Weights of a small transformer language model: 6 heads of 32, untied embeddings.
MLP neurons of a small language model. Each row is named by its layer, matrix (up: input weights) and neuron, and shows model dimensions 128-191. Each number is 200 + 20 x the weight over its row's rms, rounded and kept within 0 to 999.
After each neuron's rows, "fires on" lists the tokens most often at its 100 highest values on Wikipedia text that the model never trained on.

L12.up18,170,174,202,201,197,196,159,177,195,177,213,167,254,215,204,180,193,232,194,193,169,214,217,179,181,215,195,161,208,226,182,203,176,238,222,185,222,204,180,141,191,220,221,194,207,219,210,215,211,195,177,171,157,200,162,214,203,154,216,218,192,190,193,209
fires on: " and", " to", " of", ",", "e,", " from"

L11.up367,208,195,165,191,232,149,234,187,184,239,180,224,185,187,215,197,220,220,222,169,205,196,222,218,218,177,205,214,205,192,206,184,196,200,163,184,200,205,168,225,184,216,217,180,203,244,191,223,236,206,187,170,220,173,194,205,230,217,212,184,219,191,199,184
fires on: "i", " L", "h", "a", "t", "un"

L7.up339,221,246,190,187,172,175,191,224,183,229,176,203,178,202,230,214,218,172,197,221,222,201,190,204,189,188,226,219,187,210,180,221,180,192,189,210,188,246,217,188,199,193,225,165,193,183,183,193,225,218,210,216,209,187,210,208,208,207,198,208,206,219,196,236
fires on: "a", " state", "ra", "en", " Party", "N"

L12.up369,183,168,173,212,223,187,183,218,165,217,182,201,223,189,196,174,219,217,234,187,204,207,176,177,219,185,172,218,200,169,190,203,167,188,185,218,171,226,192,210,184,208,206,231,202,187,240,240,245,179,199,184,198,215,213,197,255,184,181,231,169,207,198,195
fires on: " M", " K", "p", "ing"

L3.up315,197,174,188,206,177,247,234,206,167,192,218,212,156,189,197,195,219,185,203,218,214,199,179,205,211,221,238,201,210,197,174,241,195,201,241,237,199,205,184,168,188,234,217,196,203,215,194,206,242,186,195,243,208,183,213,171,180,138,215,201,170,185,201,179
fires on: " |", "ing", "ed", " 12", " 11", "ight"

L4.up363,204,179,230,223,163,203,197,209,189,205,194,195,211,207,188,199,205,209,153,178,215,194,212,201,207,216,174,218,212,182,187,160,186,190,203,199,168,202,214,157,193,217,185,224,234,174,201,207,228,187,208,205,209,213,213,180,235,186,192,174,211,179,190,203
fires on: " was", " is", " station", " company", " feat", " fac"

L5.up227,185,178,220,179,181,229,162,216,213,203,170,179,214,247,209,174,226,172,159,210,204,200,152,238,208,210,211,212,222,213,173,216,182,206,215,218,213,210,172,206,211,190,222,220,164,207,204,212,213,243,201,204,193,197,177,173,218,197,198,227,195,211,175,215
fires on: "d", "r", "qu", "f", "m"

L10.up201,182,192,173,161,183,209,183,216,232,216,204,229,193,237,187,203,227,168,213,185,200,230,230,237,234,196,199,224,207,224,174,207,191,197,198,209,189,229,183,218,205,191,229,212,185,220,213,198,205,227,219,168,211,209,215,208,207,212,210,210,201,199,188,205
fires on: " d", " l", " b", "c"

L4.up29,214,235,176,174,196,194,157,188,182,189,248,180,194,201,237,194,201,195,217,232,171,207,244,174,215,204,227,189,193,208,180,201,235,216,212,191,198,222,200,174,225,196,208,188,168,218,205,203,202,148,156,214,216,221,203,199,230,222,201,235,204,183,193,199
fires on: "s", "9", "8", "ed", "7"

L4.up28,216,206,196,186,201,232,201,201,233,207,186,168,209,180,225,221,215,222,186,200,228,157,194,214,195,228,178,211,173,200,198,205,179,177,193,238,191,211,199,228,189,201,170,191,190,199,188,224,171,200,215,197,221,230,208,205,215,215,177,194,202,187,195,215
fires on: "ig", "adu", "id", "od", " De"

L12.up281,201,216,192,204,176,197,163,202,204,184,215,188,232,226,193,190,172,208,219,216,196,198,178,184,221,229,218,190,184,198,160,234,177,210,189,205,213,189,233,160,203,211,223,213,173,197,147,209,206,201,184,221,197,198,217,210,195,213,203,209,217,208,192,181
fires on: " a"

L11.up140,206,215,175,190,210,182,191,205,199,234,229,199,177,200,241,206,172,197,171,194,208,195,186,239,201,191,215,224,214,187,188,228,190,210,219,230,194,181,196,215,169,202,177,209,212,171,176,167,230,218,214,173,212,216,211,190,211,166,191,230,203,195,207,178
fires on: " t", " |", " en", " st", " sur", " cont"

L4.up268,219,239,227,198,200,232,174,179,212,232,178,195,183,179,199,207,205,207,194,234,224,225,219,187,202,207,208,195,168,184,188,199,188,194,210,185,196,200,206,243,200,195,199,187,168,205,233,199,217,160,218,188,170,191,207,205,224,190,213,191,206,216,194,200
fires on: " re", " Re", " that", " which", " who"

L6.up138,213,229,200,184,179,202,204,191,208,192,176,226,193,215,217,165,222,196,228,173,168,193,200,215,170,219,180,233,211,212,216,190,245,243,228,185,194,192,214,175,200,181,215,196,191,190,192,172,182,206,197,170,203,188,195,220,212,183,211,207,211,219,218,152
fires on: "d", "t", "art", "ort", "im", "ig"

L3.up209,168,154,191,197,214,196,205,189,207,208,212,203,203,176,195,178,203,196,181,216,200,192,212,230,195,213,216,193,207,210,234,210,179,201,207,217,189,205,210,181,233,177,220,217,203,194,188,227,182,176,225,211,210,225,225,207,183,196,205,217,176,189,204,215
fires on: " the", " most", "as", "osition", "conom", " both"

L10.up38,168,199,151,177,212,222,202,189,208,219,197,210,211,238,223,220,216,220,213,189,216,182,175,174,187,216,182,211,230,213,204,212,217,181,173,235,201,210,225,215,161,190,214,211,180,189,205,207,216,170,192,176,175,218,204,179,183,172,196,219,190,214,178,235
fires on: ":", ",", " $", "–3", " 5,", " −"

L5.up262,199,230,203,201,200,199,189,197,181,223,206,219,184,185,247,171,216,193,226,193,188,209,179,214,166,169,215,215,197,214,223,234,205,202,198,180,203,205,155,204,176,186,165,193,238,192,186,201,213,210,233,193,239,241,203,175,206,190,194,181,222,219,209,212
fires on: "p", "at", "ig", "ec", "sp"

L4.up253,174,188,167,210,180,180,175,188,214,166,233,211,201,174,223,192,243,180,205,173,173,233,186,206,177,217,183,196,170,187,204,190,182,189,197,215,179,192,239,194,227,175,230,220,211,232,196,233,168,176,214,214,195,245,183,215,182,197,161,221,197,213,216,207
fires on: " up", " O", "O", " help", " sign", "ou"

L6.up272,197,221,219,195,195,185,212,157,192,229,171,188,232,231,171,196,216,235,190,202,190,202,204,209,220,228,162,194,234,210,181,236,193,165,225,210,216,230,168,213,200,192,207,191,161,210,190,193,184,201,179,202,181,180,207,218,173,183,190,200,224,235,180,214
fires on: "ro", "\n", " cap", "ail", "ig", " main"

L11.up141,187,184,177,181,211,197,196,185,180,235,222,188,199,216,171,184,196,197,234,160,172,197,245,210,152,198,217,210,193,169,190,207,223,209,183,236,192,187,235,200,174,186,188,200,171,221,205,176,238,181,163,194,185,214,203,192,216,165,237,196,195,170,195,210
fires on: " |", " to", " of", " about", " L", " around"

L5.up379,188,203,195,201,193,200,198,206,205,188,201,186,198,192,187,205,227,197,213,175,191,227,154,212,205,182,192,191,199,187,205,181,217,175,216,191,236,214,224,206,194,198,176,226,229,205,165,194,201,177,178,171,206,185,207,207,206,208,245,214,195,214,225,172
fires on: "est", "it", "aint", " Mount", " on", " St"

L12.up313,212,183,232,229,185,182,189,216,205,207,179,194,160,179,217,188,201,177,241,232,198,197,216,184,215,187,246,212,167,191,199,170,195,170,172,201,183,205,205,187,196,199,233,199,221,197,204,190,231,207,199,241,181,176,210,217,216,169,217,248,190,249,188,177
fires on: " m", "an", "a", "le", "ra", "o"

L12.up343,221,205,167,193,197,196,165,188,219,218,161,216,171,221,221,224,214,196,184,203,199,190,204,201,193,185,210,228,180,221,178,223,239,193,220,174,189,205,192,168,243,221,191,207,193,220,219,206,226,180,215,186,188,186,191,216,219,195,209,195,233,170,193,177
fires on: " s", " S"

L3.up115,226,200,183,177,214,153,172,196,201,221,206,163,149,197,201,174,193,198,194,238,200,239,220,205,210,218,214,195,208,194,193,212,201,183,187,202,213,234,180,193,178,194,188,221,187,216,170,192,204,228,193,185,150,202,212,224,229,174,201,200,216,198,243,156
fires on: ")", " as", "ens", "T)"

L4.up56,211,231,190,205,192,213,181,212,215,203,236,219,191,229,225,187,223,225,237,212,226,219,172,193,231,218,195,211,201,221,178,197,173,187,207,180,252,201,162,194,230,192,215,188,203,187,190,195,228,229,221,200,192,208,235,192,202,199,188,212,214,187,186,178
fires on: " ", " a", " an", "u", " gen"

L5.up202,192,186,209,198,201,233,169,178,211,204,176,201,186,219,207,198,197,191,186,199,192,210,167,189,184,237,194,167,192,185,190,186,166,217,163,190,193,185,182,187,260,209,219,179,181,190,197,188,208,179,175,152,224,209,204,216,200,199,221,215,191,209,158,181
fires on: "-"

L6.up223,229,192,216,221,159,210,211,214,176,220,195,188,233,207,194,179,224,217,207,171,220,206,200,204,227,212,207,202,200,184,209,188,188,188,205,174,194,195,212,171,177,214,210,210,228,208,203,226,180,182,168,198,210,206,191,173,203,175,203,256,228,191,184,245
fires on: " of", " is", " was", "ol", " tem", " ="

L11.up110,217,179,210,188,191,191,193,222,230,189,237,178,178,191,204,218,196,231,217,179,202,183,171,183,229,206,223,216,188,193,174,165,208,186,197,182,171,220,204,184,207,197,230,179,210,186,196,199,201,172,245,195,212,202,218,176,221,198,189,214,203,205,189,219
fires on: " pl", " for", "b", "res", "g", " res"

L7.up40,212,231,203,184,201,219,210,203,242,167,175,193,209,190,208,201,178,189,204,205,178,214,206,215,197,202,224,181,176,215,176,186,178,172,215,178,189,238,168,153,193,208,224,208,231,151,194,189,208,177,198,193,201,214,156,212,195,213,191,195,210,220,203,216
fires on: "-", ":", "ed", "b", "ation:", "ult"

L5.up317,189,168,205,180,192,177,204,195,207,188,187,219,190,193,210,206,192,192,210,212,146,219,177,188,176,184,220,190,214,172,182,200,191,208,186,204,174,216,181,203,208,155,201,198,221,215,187,205,197,180,193,179,222,208,178,224,201,162,180,180,189,191,193,231
fires on: "ig", "ap", "id", "is", "er"

L7.up45,204,182,189,232,194,158,182,188,199,202,135,171,202,205,240,216,230,192,214,211,240,203,239,181,197,181,165,243,208,216,193,224,177,217,211,191,184,198,188,190,215,185,196,238,197,197,206,189,228,205,220,185,228,187,187,206,165,232,251,220,182,210,216,204
fires on: "w", "l", "il", "p", "el"

L7.up214,201,192,212,182,202,184,200,191,193,209,196,180,204,234,181,176,208,166,218,187,221,210,165,141,227,219,216,191,198,201,213,224,196,186,211,211,194,218,183,221,154,201,183,197,201,183,204,207,247,212,227,201,201,203,217,188,195,188,212,207,194,213,205,223
fires on: "p", "ing", "et", "re", " |", "2"

L6.up267,219,223,194,222,201,229,196,193,211,160,199,210,157,202,238,199,223,221,192,174,192,231,199,167,184,217,204,193,210,201,171,178,142,241,180,217,218,192,184,184,201,182,211,160,216,202,170,183,212,219,184,194,174,196,203,197,199,188,218,192,233,193,188,183
fires on: "-", "n", "F", "R"

L11.up222,216,205,193,195,181,194,194,240,187,222,189,231,180,242,190,203,214,192,193,175,179,171,200,205,224,201,204,186,224,199,150,208,175,202,198,202,198,199,208,206,221,194,222,225,226,224,201,194,180,240,219,188,187,217,217,222,207,188,179,235,192,182,191,189
fires on: " l", " he", " d", " cl", " fl", "l"

L12.up107,177,222,200,211,205,221,183,238,204,203,226,195,237,209,210,166,210,202,227,182,189,215,200,203,196,250,187,207,190,195,156,210,203,210,188,189,174,204,217,204,173,228,194,195,184,186,168,213,179,193,217,147,171,213,197,194,195,175,198,241,218,206,158,204
fires on: " a", " go", "k", " tr", " min"

L7.up82,188,182,180,207,204,205,262,203,209,250,213,208,181,162,161,163,195,179,234,193,190,193,190,204,177,195,207,179,167,172,186,228,207,190,195,227,192,236,180,195,181,201,198,193,200,206,218,227,195,186,180,246,184,193,232,200,217,206,197,215,185,196,182,202
fires on: "e", "er", " |", "ed", "ut", " United"

L3.up346,155,193,202,207,238,203,184,200,201,193,164,220,206,211,188,209,217,162,201,229,203,210,250,195,204,165,192,214,186,189,205,186,208,234,183,182,198,196,195,251,191,200,187,217,180,219,196,197,161,160,220,193,236,204,196,235,191,205,185,202,198,220,208,195
fires on: " cont", " par", " inter", " leg", " cl", " sc"

L5.up121,249,192,193,157,201,166,201,190,192,185,210,201,186,209,213,173,199,211,189,212,170,232,204,195,202,250,248,210,192,227,207,187,216,200,194,191,205,185,220,179,184,188,191,201,179,219,202,201,205,174,208,193,240,233,171,190,182,190,174,181,207,187,196,196
fires on: "ce", "ed", "s", "ph", "ble", "urch"

L11.up220,203,216,232,210,219,201,204,184,212,154,167,203,186,240,184,204,159,191,188,221,184,183,252,232,163,215,211,206,219,194,200,193,180,206,188,213,235,209,235,170,164,201,224,145,225,198,209,193,205,230,204,208,205,189,198,212,176,232,245,226,208,193,182,211
fires on: " to", " was", "c", " and"

L5.up10,185,205,182,200,199,244,216,197,232,228,198,182,210,225,210,212,215,223,217,178,156,215,209,217,217,228,185,238,234,208,213,221,190,163,184,224,237,238,192,176,201,238,167,185,181,202,198,196,214,181,185,213,197,186,197,216,207,170,170,225,199,162,181,207
fires on: "\n", "\"", ".\"", ")"

L6.up383,185,209,205,208,198,222,199,196,168,211,195,192,197,193,200,208,199,185,173,178,216,218,174,225,162,215,175,204,202,222,217,182,247,195,188,192,157,212,208,225,207,199,183,162,189,228,171,212,229,197,227,207,194,215,183,195,220,198,221,177,217,184,189,202
fires on: "h", " f", "p", "ost", "amp", "as"

L5.up79,178,199,195,215,196,244,204,203,184,211,185,188,185,222,212,229,205,227,191,225,220,229,207,180,208,194,225,195,191,171,189,187,212,225,193,192,206,236,157,201,223,170,231,190,179,209,209,193,217,193,223,179,197,194,183,185,230,194,220,206,181,171,172,172
fires on: " s", " t", "-", " A", "il", " M"

L5.up365,204,185,164,185,195,220,192,181,208,212,198,174,221,200,194,193,185,218,211,222,161,197,186,198,228,216,209,211,229,219,220,201,210,181,195,227,197,217,192,197,197,177,240,187,195,223,182,188,206,213,225,187,223,216,161,215,191,187,181,180,205,191,216,260
fires on: "us", "er", "is", " al", " un", "ur"

L6.up101,192,201,200,187,172,229,210,192,223,198,175,182,210,206,215,233,205,184,223,207,183,203,214,214,236,220,207,233,240,222,225,201,193,194,156,246,210,213,189,211,202,207,165,186,198,207,212,184,210,171,219,213,193,153,220,204,204,189,175,247,184,175,171,223
fires on: " which", " who", "o", "\n"

L10.up204,184,169,185,185,190,183,217,211,215,223,160,198,194,228,219,217,235,237,217,182,205,201,227,205,201,181,204,224,175,218,172,198,192,193,199,207,196,235,198,191,197,175,180,224,231,221,210,209,190,201,201,216,151,195,200,189,166,243,186,171,209,209,205,182
fires on: "ar", "il", " s", "o", "w"

L3.up51,225,210,243,187,184,198,198,229,231,187,224,195,197,213,229,217,209,213,189,224,197,198,195,148,176,209,245,201,193,172,180,199,175,217,222,190,203,188,220,218,155,180,191,182,215,208,221,190,206,176,239,191,172,191,178,194,247,217,185,205,208,208,200,219
fires on: "ell", " ar", " in", "g", "iz", " for"

L11.up182,171,200,200,196,182,181,179,202,179,180,211,186,173,202,186,238,192,195,218,208,198,184,200,193,214,204,225,178,197,179,155,169,207,222,184,205,187,227,200,179,233,177,200,210,165,206,191,201,188,203,191,174,229,185,216,235,220,197,283,240,181,216,190,236
fires on: "-", "an", "ot", "ro"

L3.up40,179,198,189,161,180,189,193,216,196,206,193,236,238,228,237,236,170,230,176,218,214,239,192,180,207,189,159,171,223,196,170,217,197,219,176,203,184,217,177,216,225,197,217,246,176,182,237,203,185,211,240,217,198,229,215,186,218,181,203,189,184,195,197,189
fires on: "h", " ch", "ch", "eth", " sk"

L10.up153,202,235,196,232,203,165,178,210,216,222,224,232,188,219,242,198,191,225,192,180,216,192,230,194,226,199,194,168,225,206,221,203,222,193,203,164,222,193,196,218,181,211,191,222,192,191,211,197,172,207,232,177,188,181,181,200,183,193,167,204,180,198,227,155
fires on: "ul", "l", "in", "il"

L11.up34,208,178,171,176,159,227,192,159,173,202,193,194,170,156,167,201,225,227,200,232,210,193,168,197,195,201,210,239,201,231,188,188,205,181,190,217,209,198,227,205,220,209,199,186,197,222,192,166,210,155,188,176,215,190,225,245,167,214,202,202,243,197,166,185
fires on: " A", "a", " I", "io", "h"

L12.up371,201,196,171,197,212,192,194,196,214,192,196,197,190,207,230,194,203,206,202,184,186,186,208,189,193,198,203,183,162,162,164,223,227,206,245,216,207,205,200,189,220,224,242,174,212,195,197,215,199,198,167,189,185,202,188,224,239,202,173,254,199,175,225,188
fires on: " S", " R", " T", " K"

L7.up256,188,203,167,216,205,200,180,213,183,207,215,182,163,195,191,171,219,184,208,229,166,183,217,218,197,212,196,145,202,211,208,194,203,192,210,226,194,196,165,175,215,211,197,145,190,195,192,218,219,202,190,230,204,154,202,209,245,205,208,234,182,199,208,197
fires on: "ag", "l", "ut", "on", "er"

L3.up185,186,205,234,186,189,237,179,196,164,177,155,222,186,211,202,225,227,179,161,175,203,213,216,199,194,194,217,267,207,235,195,206,176,188,179,211,232,203,201,243,212,199,193,214,192,191,179,205,218,222,193,212,181,213,212,158,189,189,198,198,203,219,208,213
fires on: "qu", " de", "f", "und"

L6.up62,189,208,207,184,196,232,197,187,189,231,235,185,242,230,200,181,209,200,205,186,167,201,203,195,216,240,168,223,245,188,231,188,172,162,177,234,240,215,192,222,193,179,186,195,191,192,229,201,238,201,212,202,206,155,223,204,170,213,202,208,209,180,160,206
fires on: "\n"

L11.up205,208,204,150,190,206,172,195,200,209,195,216,191,210,206,192,182,201,214,193,200,222,211,198,208,195,220,208,217,188,205,200,222,246,204,185,230,202,236,224,232,179,180,186,227,191,159,182,200,236,195,215,178,218,225,182,188,207,211,234,192,183,162,214,200
fires on: "i", " |", "led"

L3.up194,180,210,201,170,231,217,182,204,175,171,215,171,235,194,200,213,199,205,193,181,197,207,207,192,170,171,178,177,197,211,193,177,182,195,199,218,228,215,203,173,186,191,224,220,226,164,211,172,185,189,199,203,214,212,180,201,212,222,210,248,196,169,199,203
fires on: " t", " =", " a", " Spec", " num", " other"

L5.up277,191,210,240,226,183,195,215,192,172,201,181,211,200,237,177,180,196,233,204,201,213,220,250,174,187,217,144,209,174,218,206,217,208,207,206,175,200,194,192,182,185,163,192,225,183,182,204,201,202,237,166,184,212,213,196,178,202,226,214,201,212,223,219,176
fires on: "l", "el", " Sl", "il", " Total"

L5.up233,201,240,212,195,217,188,196,161,178,217,175,191,191,183,201,199,210,197,181,194,201,158,223,214,144,178,223,172,195,218,206,233,214,187,234,186,211,230,198,218,217,175,216,218,212,204,187,216,215,214,180,200,187,188,200,202,160,181,198,189,198,225,195,190
fires on: "est", "el", "ar", "at", "ent"

L4.up265,199,227,199,213,219,170,195,183,205,170,209,171,185,207,240,212,169,197,230,201,195,203,253,177,161,207,195,188,238,194,175,170,175,193,195,192,218,186,222,232,180,178,208,179,187,210,172,231,207,191,175,221,202,190,217,190,171,203,229,183,199,178,190,232
fires on: "\n", " was", " is", " and", " to", " as"

L6.up320,218,172,204,173,179,230,220,224,229,183,219,177,206,217,232,196,198,182,183,195,219,214,212,201,221,255,189,216,194,186,191,206,227,158,168,208,203,222,187,226,192,186,187,193,219,191,224,234,204,192,213,219,189,207,187,224,199,188,224,213,188,192,199,200
fires on: " g", " \"B", " rec", " (w", " gu", " G"

L10.up171,198,216,186,213,198,184,199,218,168,223,219,173,237,197,221,226,192,218,214,196,195,199,213,199,231,220,196,199,194,204,227,219,186,238,206,206,223,201,208,166,202,185,200,142,224,235,208,193,199,183,212,213,195,235,172,225,205,179,206,216,190,210,242,194
fires on: ",", "e,", "6,", "1,", "0,"

L5.up248,204,165,196,211,219,192,212,220,220,195,197,192,158,197,219,189,226,206,233,218,190,173,208,178,261,193,215,211,202,188,210,212,210,238,179,179,192,203,189,229,186,181,198,213,199,191,237,191,206,177,229,197,223,212,189,209,211,207,182,180,162,203,224,198
fires on: "er", "ed", "ing", "ording"

L11.up18,202,189,164,209,199,208,196,188,214,179,203,194,211,217,175,183,188,214,233,197,196,164,183,179,200,222,213,227,179,196,216,170,213,234,149,219,196,184,223,175,186,208,198,194,187,180,192,197,221,189,234,196,203,252,162,185,187,198,242,201,171,208,193,227
fires on: "a", "i"

L12.up341,215,216,206,175,190,179,204,196,154,213,195,203,202,204,192,223,210,211,182,218,190,205,213,198,210,194,181,189,205,199,198,194,204,199,195,245,227,186,234,230,233,187,212,179,211,190,175,186,233,193,213,170,219,209,181,188,163,203,199,171,214,182,204,201
fires on: "en", "2", "h", " 4", "ra", "a"

L11.up288,203,178,208,180,184,209,235,184,211,207,217,194,199,182,192,188,216,207,185,253,187,187,200,221,185,217,138,201,202,199,239,204,210,181,219,192,212,145,186,226,242,203,190,193,225,219,215,208,213,161,226,179,230,196,204,184,195,155,202,203,210,232,190,204
fires on: " comp", "af", "|", "le", "==", "p"

L3.up276,207,234,208,196,205,184,174,209,206,206,197,165,174,230,217,225,186,194,234,207,203,183,205,213,160,215,225,191,179,219,212,196,196,200,192,234,226,190,187,173,164,148,179,170,173,199,197,180,161,185,220,216,173,192,204,222,235,210,199,215,200,192,204,189
fires on: "or", "ut", "e"

L10.up375,202,184,190,190,207,219,198,186,222,199,256,208,216,214,175,207,256,180,215,199,183,202,214,221,195,226,179,170,175,187,208,236,244,165,180,194,175,207,188,177,171,197,175,210,234,229,195,228,167,221,179,204,170,194,207,228,199,207,208,187,209,188,234,182
fires on: " G", " g", "ag", "G", "g"

L7.up247,152,213,189,189,227,163,214,192,219,202,225,201,202,198,167,178,211,211,194,217,230,200,259,235,191,214,177,221,183,219,240,182,194,205,225,227,208,209,196,185,214,208,206,227,206,216,193,184,192,210,198,210,216,200,174,201,189,196,197,210,150,209,220,223
fires on: "ed", "s", " sold", " described", "ten", "als"

L12.up190,193,199,211,183,194,178,199,193,167,202,179,206,210,221,238,193,215,225,233,198,187,211,216,225,212,183,198,241,175,200,191,187,228,184,214,192,207,181,164,207,206,205,238,201,191,200,219,209,224,204,176,201,213,189,202,189,232,198,205,209,180,216,196,154
fires on: " L", "t", "ig", " C", " T"

L11.up4,241,202,192,167,207,189,227,155,158,212,175,242,163,171,200,190,188,190,210,172,176,207,228,177,194,212,178,208,197,216,193,202,195,191,204,184,225,174,161,204,222,174,183,165,209,174,208,245,195,205,193,204,202,210,187,181,206,214,183,202,225,170,183,206
fires on: " S", " there", " re", "ond", " poss"

L6.up13,166,187,181,177,162,220,190,189,186,220,172,202,187,182,212,209,209,199,168,173,177,200,200,218,227,229,208,231,211,169,199,191,210,193,174,195,212,248,171,229,197,178,210,184,213,198,199,180,210,196,215,228,191,220,214,179,207,194,199,192,205,208,176,195
fires on: " ", " w", " n", " s"

L10.up10,225,213,227,173,169,215,179,218,196,236,192,220,178,184,203,231,219,214,215,194,220,183,209,231,180,194,233,187,197,186,189,185,233,215,211,217,193,210,165,142,175,169,172,189,198,198,197,224,205,192,181,201,172,192,212,210,210,193,210,210,194,214,208,170
fires on: " M", "ut", "m", " m", "u"

L5.up303,197,178,207,171,187,218,198,182,164,171,187,198,207,222,184,181,214,219,232,214,209,177,186,203,219,187,273,186,228,201,201,189,234,236,205,217,212,203,209,220,201,194,208,180,209,206,191,201,197,174,257,188,198,183,170,196,194,173,205,196,179,193,220,206
fires on: "as", "ly", "us", "is", "or", "s"

L5.up161,196,185,212,215,231,175,217,197,149,192,204,211,234,188,197,179,181,189,194,203,209,219,196,178,188,225,205,183,199,182,175,188,213,173,201,199,216,240,188,212,182,228,212,232,208,181,174,214,188,202,197,218,190,175,202,203,194,186,207,166,201,226,216,185
fires on: "ill", " Al", "ost", "enn", "ens", " al"

L10.up360,200,222,194,174,181,238,201,207,200,234,217,197,180,229,250,227,179,194,224,218,221,196,205,195,208,213,192,178,200,191,184,169,199,197,186,188,162,197,242,196,215,189,214,219,184,216,217,218,202,210,178,187,201,183,142,192,220,209,188,188,212,207,205,226
fires on: " s", "all", "is", "m", "e"

L4.up55,196,199,220,189,211,190,212,177,231,210,224,203,212,174,197,160,165,215,225,183,175,201,187,226,207,228,183,183,215,192,194,216,183,171,199,226,234,205,166,224,165,153,212,193,248,194,189,229,236,156,205,203,203,213,184,208,185,184,225,217,205,201,208,219
fires on: "\n", "|", "==C"

L11.up314,206,217,183,220,147,200,209,197,208,174,177,205,200,177,236,213,171,229,194,234,220,202,196,186,209,198,197,189,214,202,211,168,178,190,187,219,236,191,181,180,206,199,210,212,213,203,173,217,180,179,184,211,222,187,170,194,223,213,165,240,239,222,227,202
fires on: "y", "or", "ly", ",", ")", "ia"

L12.up314,215,242,163,191,196,160,199,189,214,206,190,184,208,201,166,181,195,165,193,220,184,199,178,187,181,182,209,176,211,177,180,223,189,183,230,200,171,197,176,187,224,223,277,205,212,178,211,195,221,207,195,183,198,207,195,186,189,166,178,202,215,206,223,174
fires on: " |", ":", " \"", "-", "\n"

L3.up233,225,197,216,223,191,176,204,204,202,207,173,206,193,193,184,227,239,200,186,200,246,210,223,212,199,202,205,177,178,205,186,255,190,161,198,201,194,192,185,201,174,201,218,188,238,222,204,187,264,187,202,245,227,198,213,188,192,181,191,203,200,214,194,167
fires on: "ed", " released", " single", " |", "s", " said"

L4.up94,202,213,194,221,192,190,202,205,170,213,181,203,213,203,204,193,225,184,195,174,229,211,182,204,201,173,206,184,215,193,238,198,208,211,214,186,190,173,189,211,220,176,171,218,239,244,188,224,196,165,205,223,198,233,241,183,209,211,163,216,239,157,191,218
fires on: " of", "est", " tem"